Weights of a small transformer language model: 3 heads of 32 (1 for keys and values), 150M tokens.
MLP neurons of a small language model. Each row is named by its layer, matrix (gate and up: input weights) and neuron, and shows model dimensions 0-191. Each number is 500 + 40 x the weight over its row's rms, rounded and kept within 0 to 999. Numbers have three digits each. A neuron's up and down rows have the sign that makes its largest values positive.
Before each neuron's rows, "fires after" lists the tokens most often just before its 100 highest values on Wikipedia text that the model never trained on.

fires after: " l", "l", " cl", "v", " pl"
L7.gate466:538516463543513430564527530459566561531420508484435494494526515499485476519433488505511485515591566476475454506508458441577531457485495476477561472549447483502505421496493498512544488481450536531449474486423481582539581434472506492547460481466546554478491434489464477506473528531475499545471495477493501435445509560567429493502533507464491414500442506515542500504517547536490518583508417484443488511484490544452472500473421449573506494488502547582471508441546527484449441444533504455516509500398536535488500539487480508464581536458450479420481458514500508466562463530504483469
L7.up466:471519484588522477437542523456554509488477576519491482586494513583481498422522523432529468505559570470568467517496493506502481487487502541482507509519460444434467464541523563502558526489518460458558468460573511560438456543523491476527487457493574522515492598495505466487502530452473491475550532570445487429515581495535548508591492461476564484479515495487450547482542538564488457545483537490489428494448464529506495449463524532486433511498450563524521461477556534447513499535466439519502503487491579489482518542515558582490563547478481511498473538490504441479510612495425485533

fires after: " at", "er", "t", "en", "ce"
L3.gate479:498501556517536491446513497538456494472447510530409449493507458530552416463556500497539440511433476533440497397475520488498504518464497507546599505534553418517516483495536576470500544512510491482527539456411493505479535428513466469465461513470499472505539500485550503537543437500564470457557518569484516411481470571475457563495441503494495493610481501480524502484495462566472520487527422493446519529530548542486565447559481531425457529454541564562533552488508534527481535494536493479477500515534491537537453522436556437471448462518504489561494447513454513432506521471428470514
L3.up479:498507551499508421478514494476466467499507534552533566521532418544485418466555426502492491513527462495499519522495431490500513487519493538404447490507516511465483543501485494389528499439531511535522504480489484479469457555487508484519432517409502577467574414475518477504501480521499530475573429527545508518439481558520509419511543521533499554474425452474513494500533430487434432473500453478557545503485573571549554480444443503466551490584499460461456553505497513455563453511414513525476482456480470500469574502527523495507530583534432484488514472403493552516516470515473487497

fires after: " the", " wh", " O", "ie", " th", "th"
L7.gate318:468501545420552397442454504502554549512555455486452425471525463511485518491523522456508513476517516512542565498453475535580567507473467503499534542540530508426433539464434453471506462473513520476583550497530438544530545567556470489536553481482510504490424499540505442517464458525513498500499548533429450522488417470530435414517493460548497455461471552538493480472478494468519563549493545481522506465568465520508550503474435518485551546563517426499522440539552604511516538536508484461410434499556524412472485511551469475505519470556511513509460500508505521533494510465524544484
L7.up318:439498514549537497542507520527499527508520493506531482505513519544478478479479543523473477474594481542563514487486509485521517519480450470579454516493420591461469442498461425478619445474549580502478559561535497428493482477450509515565484527476549523545488514526504470555445518490519517523491521492442490480472523485536499564511505478507590478528442525519486457499488500419434513475490526455501498463537519474489521480507468503541505596566463440467481482484522509490547454534533515442436509452421577534528410619507461484563529511558486536534429491507513463535456517527383523525

fires after: "p", " ex", "x", "ex", "ult", "ce"
L3.gate389:512472539444540509442545481531512543472552502460458462618465465486485517494541544540484562465504486517492556557448466446488423420502502481464551475493495450464604490480447545490476459549451534508521502413501524480508512357534428497450449491435567497549451513473573490508493550507511508498484554480511433478500505496489543564467514538543545526531445597492502463509490505548487461521511445562498535497511460487505597476501452548486484565520491536496464584480525482468492491499447471520458493539475500473479539469542503525512545516507495528531562490440595536467462523417547511495
L3.up389:432502552488544551490495498486546492461506487458487522505539412512463523486548551554430486519571454409466515535437548472574440500536487481470524546462538521538488475467425519454568505562480567437492573483409523496482560478523526506480499522500530507510480495506469520473545477490517505476481468573526522454439496555517492519516470494556463451456407507530513484527514388577561502446504393544503499504527479469433495486475513565437495554546487495494464476492539525464483476501441502528512568405457472520439474476442507520485473436463482465503572447527580469442485503493502459499

fires after: " b", " B", " s", " g", " G"
L9.gate435:521451524518478565513470483549491537550489534540501550362511575462471487392472476514583479526439469504459487468507566466521490505460542507447464523494506511553437529513496516454490524486533550537471464484532491529446503517507492451459566460435513545486446492439569476517496534523514546489563446574524529466483460543419480489504442441516534485513469485511564534445576448506479478524547488550493506443550556496552495487510508507536467510593547573452451434533540501518471499548463515457510534495464466511566512511446480457521431428529520485483509508475552502547502591510457434562
L9.up435:493535513439515527439469514578432488492504453487561522521466498525508415603531498472562555523530513466501512501492481477508514452562428468536450464484484493475552481377574463536451526428456480534511497492539539449471475430522531500445502510455416548532451484478482552535469513519502529554471392473505468530553513575465484469532505518542532501429502465437506468488559433499548508467479475534483480518504454508473535507498502511533525433536499474482619432511450493477503544445529432459465493494595448506501494509502545531535483518520534522536484506441555423499527457514525455566

fires after: "a", "i", "u", "l", "ph"
L6.gate359:457473515561567507449533554482555469568516546506527540531592544485565495464541544565456427459472485508520411511463518519583492493445512538585517491454571496527510432467447521528525536433480511519514517495485524427470531490529482516569512542520461468475517553513517503526456489486477512471423528498515484458470421492555505462524491554491438529489501444494525504463469473432500540553489520517501407512546480558490607430487507438510476542447515520535455573449515463522514462513489554511561543497521494487502556519490521486564518472488497529503508536553476534495386599458499512576
L6.up359:470475514487523517494522469516466555510495445531493431488489449444477499546462554477520478400492522467508463491467552576509498516519527564536528501497550523458539542471483540486506536577554477512450499492499414406497427554457473508537436515474508522539541494539542531500464444463498504559430464534498483489447569520461572559492507537507468467475550494474545436485435512458426517485544487464468483485520519477451562517552532491520520468447412519524502510456490547481538549505479534485436437544525432491426555415424476514519587487532481537475487540583432560509522484532557538572

fires after: " m", " M", "a", "e", " B", " e"
L9.gate349:499447451509464523518493400436491474509466513483474516527575529407543484609463477537509501491446556426449503516546490493487486506490478504535561540532543452458590499523473523483487538534515516475505526472485546499472466474490522564564513518511473510459488503576516503500437469524453477443505483506481510456495446539495488449475548515562395508451536517499518493487489503481487478528569520419547558498480518484528471560457493507476470469520531523471417460440510566543569572528544491459559519511538446524502519529413555521574478520515445523488482509566517542513497516406420590411
L9.up349:502454471462545526496536488476521549469476480484519503560501429512543559469425427496489485542514472560462497459503516548481491442464426512513471489403562446448459502492486608493466528476500526487561505504485473410538478463494510534467510526549496389422510423513505531469539456493484514423470511458509550448445484483510526570508464506555412454518534486483556418491499523520510438551509518426475469571475454559550468481477509482443501532449465501545466448514485586499460529464525519478536500485535573444555488453430556543503469538501513522454466471535454417528498524474488496466

fires after: "n", "e", " w", "l"
L3.gate120:554567518500500449537470514513512567504489647542519514481513506495574439452462511478530458495450522538463527551452507484529459474495467463412498466589519451523446618480498567466531454481470526548505419510472507470458479465500499499511509533450505554491447469527499505595514468509534488617465562505569454459455525405506506505528474488530507479447504459587517484513528463510521524580481486457531467436424531506504531553529462513457464492501521517506515501515453489481487483485463470494519423503428518479504463502505483531445492529455522425541492529489484539535543463509484416582
L3.up120:544485475529466483456599511481430480517492607512466535546467505458554492532579533538525561451492505526515420451465538499537509573478423506523528516394533532518513532504516441563492603466471522592515542498530533492497564494590547527545500477554449531496496483500523488533518529523472491488412490460422486421499561509515491503467495520481493504525532522446527474478481463502481508480488513498463524525535460523475473523508516480563475500524502433494498442520553457480524564508525445486469469478528498475460500481548463515387389478465555443535533492489445447519477571432550516560

fires after: "==", "===", "\n", "2", "in", "-"
L3.gate319:530530545477510484557426498525423519568488480540521484570488441519526483535562504502464437447490486478508462457433552436523461549442479495526527506556500495520448527435470447494556517449547464478551540434456496457521446462592456494507543498469491498512511410480534498453481469530466546461506485530526543472480488455487467519446487420472526504565473475514469550459445495582472459612530510472547511457445515506494469445503523563431408459508389501460467463510502487399579518542514442463454497440477468518492557498520524529444532457502539530519517521536521499524556486508501503523
L3.up319:537475549395464511450431510502490499549418447481579487574440468533478477513523479500469525468478440411473536495516471499595464497427465521482499425475519490498529574499541461537503459517523445483501466585533499468547457554507531505503488509480515491489512520487391416438498522488498510527539591493546458485611553476505500461446470482521485479547470442588558474484509515543527500498546530564509402539489491435496430513501462514498469545492481514473507477551531560505524544474476482520464550445546435512516539494487471433497546547553500485443466488563473536459489481537472504523

fires after: " t", "t", "e", "ar", " a", " f"
L9.gate171:435467528560464464528534556474503471558463526531516526494492554483485472399440497525491540534432527491468488480470554525440502446506451526497496520499452515446452437494526505454464473502429484488547583557458505497468479498508523501471517502520562525519596540519525553541381457524489437571461509521490519498492526499559510539491504567541538505524527508475461446509436491532522506467509455427552443484475505420453456551477444443530441500450414492455534474515517521526512431497502547492508436418466506526540462596467521489522482553512459515450542441437466594450462497503479469528
L9.up171:516549485502581642596520524546491456506467548561443537507553537494436494490492435523515493475487534509472458460501535520535562465430469514490519442496512447547482508532568512458494499521493504513456538571487462503523543487540501446472479485460484526495505491478465501526453503489560479488529577546543495396524546570510500518581466463488457378529557502505458501542462490472499578405485506543494467462555565479459468470547454517419552472487469539497469507459468536482470490480505504450434468418484490466510475503538482535463469490513488455443474514546464596530445539546497487505

fires after: "y", "om", " T", "ub"
L6.gate448:478491524555523477474473485440528463462434432535488487494489520488555499555544560475515506545474512506424511492510495514488424556570470521508530434466523477485453521478494522475474573463501552488577524444477519447569520460521485507452603512578471423537415458501433482521477428487476470550505513521505495503467477517443544491434539519469477552462441457557448549520552447535512525579515403490480575540493486529506470532539497470561473565496528534534478471491469490555486446487526552546481481498487561545525565448416492551585513442499547484465487472525487563555568480523486484470
L6.up448:522476522505478518490524477482481466551471440543484534475571489412448511525522473516488509512485435506473537516500408451523537554506522479476568602429519482538471494465563557554568504500493560577536520524492569480476467528556547482463469544465473483471463464430484484507399484527449490477490489551505576398422468500526495464494488474491557505501555484549544444528450454502512510431464444532512513565539581493488454508513505542485573529446523506508446494481502542459481529518512516441477522465533546546428526584487549429583501465487478441462521495523487539510402519529509522513

fires after: " w", " M", " W", " m", "e"
L6.gate375:487476494516452485482480558508575488527506478463511432500546538462541506472527531467521444482454506484544468460544459563559534435529499453449469566533507397476549527544530591504490504475495478564491455462462484529528477466544541462578512478469504470452523480543542491493500467516465490512519480470496552494539494518534561548574495440507558483537527532595482457475450459447536491512482484495492483536602583564659470504552450504530524496489528428477484498496489463465535551403476477460518518488525507519526515446622581512498533543499532489529525502519507491458466464492491555538
L6.up375:562519444563510537479541455479554542528433495564456516472465521453499543473492514501484476569475583508514426482545495532439495529515516438559503498473514505506499582447528447493519476555458468500475577476439548578387474455489472572470526551564506483532505513528530469555439557549508489472473573512463533562547503426484476540457506455464501501487467549473485612469519503499514466462488518442491510462460435493449564501537542468520574487531430476514509451554510467549521538494498504563582537421440501498562506497443464529516486452459480507431545505475533494522525474491547509514

fires after: " for", " a", "re", " p", "res", "m"
L6.gate272:495558486566544564468455490534478546561531487509540500458483430492469463442523517461497496503522513546522435463517556503511474460486400516469482514544520530520452486521523516550548507547515441550570519536543501467533485498529549459510617488446533572433460407520495558467502474560425521454450540458481477520516505500422547533486464531572545508462527443501476496482501508443506458513515497525576522513510554467542530578501439507538531505543439507522559540572468534488461419453476514465548491436507513515569472503405549554531463496567449498458509470543488445531475529548522512540
L6.up272:469449584549521490507470479578485458499570517529451516486460458539474466418446540521529455469437525489561493477473523467571503538513462490499438523539554493569493455509498501498512446497492504427478483447527525615509537560514445516567505503437504459508548477515536523438473524511521518419483527525496541497534554493485462551529503525458515449517481473525475601491489451492448478530502510495511461444464557459593510542473471533419518481511531494551558542423501493528477549495515533510530443474504506456472494528526516546429553504466540508449452536483541461534577615549604506471

fires after: " m", " t", "M", " M", " as", "e"
L10.gate305:445616552434497503484516478530539508508523533524538570464508572528546468470575601531476511500502539451458521490599423475501529478537533473469430439489530460515506552536493559441520492471533557516464448459534466527481475486508486522476488497491528467503559442493473518528467503490528517550529476463511487544508456527513535513436496492548603466573475554527532503455509506461533516473542521527513465467496490546413547516509425481491496460521469481455388406446575516441449551538506501548563497447442511602514538536531489478452511470516498504510478447520496534504503467553507455558
L10.up305:532515497499451567532501467499470510572511515526460533475505499545495442484522469519549500502445491494487506410570491552509475497510519426473461483479542533553528561526518536483517503496548504490504499527494476531437445564499444501475428561543451474596552556543483533539524563437520483483506510497534413458525544444446431552452369506525524417453404480428479485475523471462551468485472424436514550462510487479512552483462437425510470423489528495468515537511476513483492540505538472527517531428499501530504531450495532487471461441548478503486437522467543494447487538547586557531

fires after: "y", "-", " \"", " m", "om", " an"
L6.gate15:481473488536506511410539464445463553548455537543511574490506500551512560552470604464555468483398484512492554544517531508479404443535531550450473488492518419496455589497496500531565526509526536483581562467539490522537534444547468528497459556493483491496525534536521510430503509510461441516489541508562463514488479456542529506455548481498517524556471453524501531485560446545485532552548493538496519527458473503465452545582513486488509541513502581539484425494484541598486451461570515531476452481493459533504540535530569516451518477509513491538533424544553492476592453525483489466
L6.up15:557506460512519534509534490466465516523457519535543555467515569436537527539579466472576489493535472537555433516476513477522509514494574584536559544503463496482486465499525502501526554504536612578541519463512478499476512586598538565469505494526504516526550496416438510456523486478528501526468523539483535401483494453477542487569537500456506549460481472438518448536483492493534398437524512542488454515464479525439484466558441508501538484512434519481513439468504583548518454573431489425545453538547543480455470497498461467527523552530507486509505510506420441525472462533543494507

fires after: " l", "l", " m", " L", " M", " ad"
L3.gate52:448467412507525498532500532447535535578452521524527473461557509500529499509476552455541450510594525471521518550490537474471542469449481538506572508489483519516426577472535523485442447426471415400511580481517582478500472480544510475510473513448487602540491495542614474484533449480476491507525509547491444479470459475553438511533484460484502509490472501527417537521507509514575535487524499506521533480425460509577522499444441429521528500458552458554531472524525574487489480466490513478492431510509513487509547450500493464490480599493526461469486516571563433506542447484533516465
L3.up52:468438498531476481463437473498492501484461509501491498486483569505483579498505511403479534500494582533518474546506614497556535467462521566542402516505423413540441530560565534549451493514472465519478481494503551513480557550563508500451458542456521516533443550483503463473538446496475456530434510580496482490527457557508504480475458468483504606461469488518531571484478546459511555515543519525538539492539457540472563460523491443549503452467520463496532502452490516481511504475502424544484525510535476444530555465530497587561544447533433491515464535508533594570471559495506485507

fires after: "u", "a", "ol", "ri", "op"
L3.gate365:558535551523492457512447513449576512437441544491553562538494467502456464537513531508472561434478507511458434441460523575505570519436525485536561504482506489442443546496528506503473459558443492475490551495476534547468424484486437505441525576488461468445509535485409504516505499531461561533484434580513439474479416570511535491474461513431553498480521477459485534548560497449499520484495596482470465505510528426536484430524471504546486499523527434452452473465507429505535464567552548506499484544515455465496522492450492497488473424411515541531470492568544525483474484461500471482
L3.up365:527495476502455476467539443478505506349532492496499450508451461469534485638500481548564552434505551519439468468529519507565525503455550534470573417521553453493401521490506550505489535563491535462470572553532496476501496510541527485538450481555492516528501515522417503517506486542478517551478441536493437497512427566476501452459548493547603483437483562513559486533486522517543512495533506411468486545473542445455485529444515496500460488521448522479542476512449500505460508534468523522501470523552524505481491492495498475526489552457435528461480504470459490585546504482510481601

fires after: " in", " at", "en", "In"
L2.gate204:502558561456466533428510536461457514536474487558494435534502547484525497434516562503500461581402533489453542502515482426497479474594502555483452502448485644458488449503560533465455521474512506526505564431490533583487441527497481455540532567476452496544559534511502465519489496509477485480485514535516480457483495507476531473584542505573503501467474518507534535472522542579467513483541446499501449510494478493509439504508527544489488454524468518534452400514501467491562514486518388507481612513499571533472498465514536457517403471547492463516454509512534529511514568514522540499
L2.up204:463512496563442445533448525507495449499492553517498489521518407522567499477538431494515462512529490450424491534470470482404525529531486504560515566572489445530519528598453505534429432480523559477532453458543485481459438547437460556487451451471515580502492511492544550504509520505458494448601497489566505535468478555553575563500474483524410584532439491460531531532484515503459479555531511522474475486480575539569506554494436550521510486407557518492570464548521492508451514537459515488519499487572523517479487523529487470524501503545517459570471490468494500505566515521478534486

fires after: " w", "e", " M", "es", " b", " h"
L6.gate475:535543483487505428548480462527505472510494583535523473451440506521478506504476414477504499534506501458515590494545503521513480488529492545429426449442576488451479534435556504450478451447443586554530507500461467485512522503496505486499543475457547471495501408554431505479531488521500464517444491470539446459512452427461474435547497508605506503507527538460493606494529463454459501563551568405465475528452475510518450509464442529487521506509518536467494560567554462532560546526551454516559483411508470553557490528567534552546471538482529485543532504490521482486526507473531494470
L6.up475:526461484546512411413511506504460497477494527552531469442499511533501506492475480493481573506508523473473497505483531547532501530508457457477455453425580493488585486516521521472528462422466548500449501540430484450510444510534493530419484416530519467509507501475504536561423476466459507564436455580514398483490538456507491480443561462473468483496452476568547570489462445471486484524447519527498525530498488466458496476530507474504534517551469470469442477529548541620548486502555444415588519446510479524542557526509482471521512523526518455538554500450447499553583497514484578467

fires after: " m", " M", "M"
L5.gate62:494543471493396559490541525572496485433515423551442448559577503433488471508495486522481495454469478437496515483540484501522487537543583463548484542529554514506502499449491495551495466487520493511496478454444477470502483524470492521590500475463520412507519502509489521564458494524491435484505482547481514466528455538509472503545525611554394492581502599561489482530545504570483468543536451459545511441523535515531514545557458464484520538507505470487432426554555498495452504410522477536526535459480475526504489490527530508560445519544477479486511540593554440573565503510519522502
L5.up62:505496488468466464539466513464551486541499447443514493494540474495530526482495472546587473490491480475475409470486524447522531501524497504476537523543473441543490487541521441473492453520508452442502515429503491494541486428565461509483542447497488484476450540577532542479521432500507548515519456465441499536531513454520511540591512459541405424491559439582477515471477506511565476592532465423486503568574516527494419426576516462507439585517534532496457433515445520501550494517538514589585515448489563532546507466526486465556524488534536483544549478488516432461497487488480470465

fires after: " B", " Le", " b", " T", " le"
L8.gate174:493486514572524469478444517492528591509449555499497474528432473461520600497512487508467492475480506565481482540535641445581521500570514553457452536423484451460480568479528483510506534487553505579535470460507525467474465497480509534494513542475498497482424540509544448584454535590521495478450462554473538499546452497472505551484468534517463445459538497540459524523565469489500517495513543447515538526515497500531446522550466476523479486535414519502523456529489515433548516546529592541608513477521498496522503485525461471489443577497528513460488450546461572489498596543483504511
L8.up174:436544470451521561474520494493502463443512522488488488388480562457402458544472553550567533461491487528460466499520484431470500509526459445427389532568507455448482534477547481480459476446505499438485523479462462514502499475499476495541483548498479533470438478507502479510520429460484473577501598519509555476460518495452487505518480488484533475466488539520534512557565502452482570535479483408486488488518572498493463509591489538540566455526489512484576472542457531566539476478526491503560491554585514512470449510435433464539497506508501550525548481481559493482381490534524527527

fires after: "m", "e", "all", " M", ".", "y"
L5.gate313:486451540523511514441426497527506508494517545500551537471550486485550472498563548493532543510490500441463550490469505502527476502489455454472536480456492523444552509578583491519502528466443528546413540527490481417477526518458528530440450497569520486478481455473466512476529489462526586538518490482529506390461488540508542551451493495539494540551513512550457530563555535480577524554478486476503555440481572546557468525506446440486535457561450390506377476518502481478602491488483495539571444503428494509469509522570527556463480494477479471545533535493455518493561451485492479487
L5.up313:515472451494463556494548488477584513447517570545580519505570501529479515486502493486488451481487471520481533503522526463547509440487568493521499493471487500459445516552495556523511505427413519511484594551513425502498475466536478482572516512501514517534523442490550486517504388493563529543517487404508499421462476465506464499442445475535504490551482518512482430455529512548496467521532504461509452458526538505536457586458534447451489519493489450520465537493510452497579480396465444511505452483511526481514475522530549514508480531495485483480595553355499436513422489533523433456

fires after: " to", " t", " w", " s", " m", " d"
L9.gate57:496514517486476467534416465473517545511467490524496519425556528531531519469530562489478538492443489477438464517456492489523486498473449500499464446472507427429385560518428546469480477508443562470488470505481505472496535497516503532500545487481505459523534502517431507490482649469559443525402490510504548512410448437526566543436478520472500468509477487546453453498571458501552513572465441477500463475552438430487481430580476519483497511471490497581521538488550480511389507510561479480494485501484437571527492485569548535467531480517508471494527457535546528519492497497496471557
L9.up57:458531512435525517573447435526475448518442496554517488452579494534443485462429494501493549551465507551559476484481524574430455505518441507514469515488543555482466496512547500479490506462520483491486449515472508516522519528430518496496457534548486468541511494515501509571549528528526498501444403484481570559503500500548637559451454549467533495554534482489500543452466494494481595496514455474540431467534504502472433507433511527487496515500567468454527591549471440622462515440424533509496532496515439549456514491474499591521499465524540501494518503544553541539464467522497483537

fires after: " P", "ar", " p", " H", "r"
L2.gate166:531513468533471494497468466495564503530516591458504450522522482468550520487465492465534513488477556460465485455504522494560467498515567521428535494474508505506407463445514482480565534496517505501507526492455588570524539459543512473506502510484549504490582499483436523465501446499572516356547591568438457541494487525514511509466474565460485476538485506500422449511517539459527504546585431497491505506529529532514466459510525535486510491505505466478518498506406476500522510550520461465580487562528547520505522542548428558543463450462508449459530513566515486559503450421497458627
L2.up166:576503504554449540534458531530488528572475536484511543526506527477473494454563514497579511430494553459465515509503465454575521420515505531471458511484470503452533517487499536545526476528510546553502494480474469486534524519563472553501517467528423521491548481526524526449458493427471520417467493510503435537487518456441497500499451549481430522568493483500464468488610541552434387493544540495485454533509546470508556446531479414391510481519514536497430490436485505448540400501483490518533503497541513428512514585567412431503498490543507470504501564541484474545467526500532498510

fires after: " f", " T", "b", " c", " t", " F"
L5.gate312:511505422535558564492535570417567568508467492499555477532499532454555464499455478584506499509430468500493531533482577449470549481517485497514474582531476461459516449460482510495460491482514503514507456536481436492537447537519508488501450462491493613450482490518511447515506459467497419527528489441552501477466548507466423473474435470504435505471460441503489447486448440458459504473480422469539497550585542547405496491435499422485444472511494462472433503515432536555553502499482469460511476508497554498507470508517496457512452543519463469556509522463515542401571513478447498558
L5.up312:529558443518520489429496500512561562515452503565489516530467582568570418520481544514534520497512484509455469491530632484462522550467423558473499475528488510543529460533491479450509494510503534526476483487486536522528507515562527443499505501486477469539490495470459516544495443520532441509508505428511547435413529475497429401534511455513466463545461478497449577443537454462495483528453478479518475523509527507474575506502533493473540436550470540509473512488474545508530544475534498451509519451512420519491472478554569453512518486519555534522564482603557439468445579429470569556

fires after: " c", " f", " C", " N", " n", " an"
L6.gate285:503541561462471496492446575408500549560403513499477479549467500501542496471459541491566518491526540480483569465508519531454467465495484554521501482525469519543490456519508490413470449502510515451493547510509581553445518431468526530490482412480506482571525476580534569476560550451471468533399520530462520504534503546468521522460471487552478525464540450569486484481455398393482508477511483478475489445510558545551428522536526479512405474497497514521412488498549489466453525493475558480514506453524502452494485553559491461512447466583457547523490455511470490478568484539487494520
L6.up285:505521531539476510416475509524562500512474525548488503504501512586472498503534478526469510514489383509489544522495482561483589452454429576511499495500525509523514500471456478445508517486508527527484493548501544494518503552533486524444437555474560441547497492533583534426473518507543568542452513397460481460483437525486559528554573560527482525592517485516507542549408439429457489478446562524474470532493534562515500528493519552550513427529574500572489444504520549538499521491534529494520492524515459489503498477514519448504547467543501407459443386529497535512469528526527530542

fires after: "re", " p", " b", "er", " ad", "en"
L6.gate1:517441455567498449478482528493466505558485545432539492443492503476498496528520457522502535472569487496566504486450542486499461473505558510495526499524435428429484503565580541480495463508522511421479501498500438456461541440496512454588587498557544539473513445559436500488491478414539586464378484519492488456514510530506585479527486533509511547514475478525498504444432512528514552586564498560559522454465596536539542549473532486543476545527453518458536514512495440527515500431569497506524480541481489527478465529486562505502532521517476524424443566483533473570471493480481498509
L6.up1:396470502474472516447503491453526448494471432436492504459464486451492548496473554566503495463519488435499534489505502569538449466457562563414573485507437555543459499511482474494435539458528453496530451462498541559460560500445474475501552516481537431516493494563425489446527513436532574496548519469540572531525510433542478538466523582480528529442500474491513520540521492473447517515529549495484437471509454489509458469512454497469529520501494504504502480431483524523499479398547476514500501481526591464478454503505411521520489570467553588470540472584593519538477489457490545519

fires after: " a", " h", " A", " pr", "os", " res"
L10.gate399:501480432525494499511542474482548520445515534528522487512504502499486614493555507540474551462480524535527471525477434481534517563516512450446567514503400460469463446451449472503534515451499541516485429475527512444509459546455476455477545460420529535529508472662525519431478490563535461521544504519497512461474555401531519516478477514469550411486542485527530481477584458497535499497477566513478461417502504500407465455515461530494533517512541506530509458474503467480471469428522552530521449449485499473513568499509487543497553491424535539453455502478512539416553465460489552499
L10.up399:497475458494455480507504493464597516521513494499448503467467554510426522458483495513474439521527539537528494488502516488536505552531449488519556412513412496502509448477480469512418503473452513461537485547502495492472498402548522456518499508511490439529522542508443475455439530426502511461431537581503467494538504431574507491493463538515521542504480543481510532465403517554453425506528494557476477488497486516437452514470485549437586485504498415514501442413557545407472483517491564564487503482458517466496456461454556486516566519564465505525485522595437452478445459436481479537

fires after: " m", " M", "om", "m", "a"
L9.gate325:515464504534524480471517421423557468555536502539526496536403527458493447515561527487519479512459537503511473520541487492466538511567565425488509516483439500498466417496473506520490562478552477526538505491486514464493573488468476481526462548505457580483521498460463493478479423554443499514501592529482493417470459547513501506419439505523452528451532466509432564497501443491515516585509510505407583482467537570451430518524453451541481487522458466518444495496486519420524524446475493540547477519478509530550523442489518505465511422455422506534527600536551491592480497478497471477
L9.up325:527465558492584504488439539549496521514616512404506555570519483516526460572493467556455435491476427523429480528538443428503541521524458495560463539473511457451494389512495497528527498459502535518431534490523562526480547495500473443502516422505444430547501455495553497551542473522449518462481504508445414532504521521488472510516536545551505492515532489499533430460477485464511511547533515504499497527442502559446520466483411440482538509442469465546546526473496503527516484454465522479458455478483572478479513562514527520522416547438508447535509484492491546559493502449486500390

fires after: "oc", "==", " sc", "ot", "-"
L2.gate76:566518489495556518515496498449520478512539423439506404454500534464595481555537551488451515484492515562499501434514488402513495456514471488525520409476542522447542453478454483510561486532510483495452504449463508525474555550483470418488521536479518482510557482389505546494518503544521466490487515524453463453493516510466497463485493558426503468472519476519481497498498458528578475517515488426509503548572472474432450509445491457522460443429482563427522487468514466488467502480524482501469462513505449460509474553448568527479529485526604553539441526517522500471526352447495557472
L2.up76:428452503453472537477451472500502482517534507558539498531485529501456547518512452434434512473523461517530473449506522519546497450508465575470485535493540505460598503509534464567532474537477546488507559489447571521503518478501480542514494541546459548532495551538479451594553393539584543550480450505525444533503509500504482440476510492492506522531514506458495490495492539628564496476526537468503503552523517520523417553510505463485572510476508569517457461526481458573534520479476529430474567482474521525557563533513540404484499576473533420482458567538492436458477414496522493470

fires after: " H", " V", "H", " v", " P"
L2.gate186:512549485522477472509494500559488508540438446508460554549526522461460478491467482499572476490508490528536481561564443527457504524524594549445444462459452507503495445419481528542508522541457527437548493431459454591488492496525519548486465475487567487477539503534489494558510525400475493474536471579516461564511506485478542512448564482480500529470485554513534515532492451523452490534471492485483477442457523561526554563432517456556486449525496506385539527555446478606542521551431535533500459467489504523563523551528521494458430517566461505512448549531497548554447453529517471546
L2.up186:471540482458531485521574528570463512493475555488550559520483531525507542499526519492557469450471533532504557481492469461541477399503494474418521500452506506546478477504478488545476559464532484430471534388482532517529484453528479471411494480583501524423557469498468554533521530484466503432480472540489490472429517437496501511481532484482427478559454460488488384499639501524564561479452464452481419502454527510511449515469509513484547449498528524503439504473484544541542498470494522548482493512431508549563517441522478461505531511410490447482559492540488466447458452524486496550

fires after: " a", " A", "A", "ial", "9", "s"
L8.gate153:456450456506495516516504469474574529434564457609548514477521503442456550556514470519488503491471493496521489541474543494439529562582406513503480438483473490518476445490450462495458541440502530516546431504415471488460547523476547415535498416466454503508468491516441536454440466558508540536495528512549494496581525526503537524565582454459455491447579541511549501526479468461404568463483529470430506516462493548415520486546481509500520532471547447480531467487530508503485418537502441455487511490475444515527546507551562477554540491501489491512537519491531462484456445535510443524
L8.up153:434503486520480449428531419558491536522574420546551490415526481459417439435541462536524533539501542438554514445490506563480497549547553448504471489592502489518471481484504545470460489485470508555521563547480532502519422526477581500511546514452487465479560507476465536562470540511559542498520450462593545471437472455595475463508538470515536446477492486525521519529557475513487492528527515520568524563491487478460484466425457524508513515580536536489503421477564493534496463528439499510494519531473465476453497410508471483496542442528511514507455551514536522449465503470463508572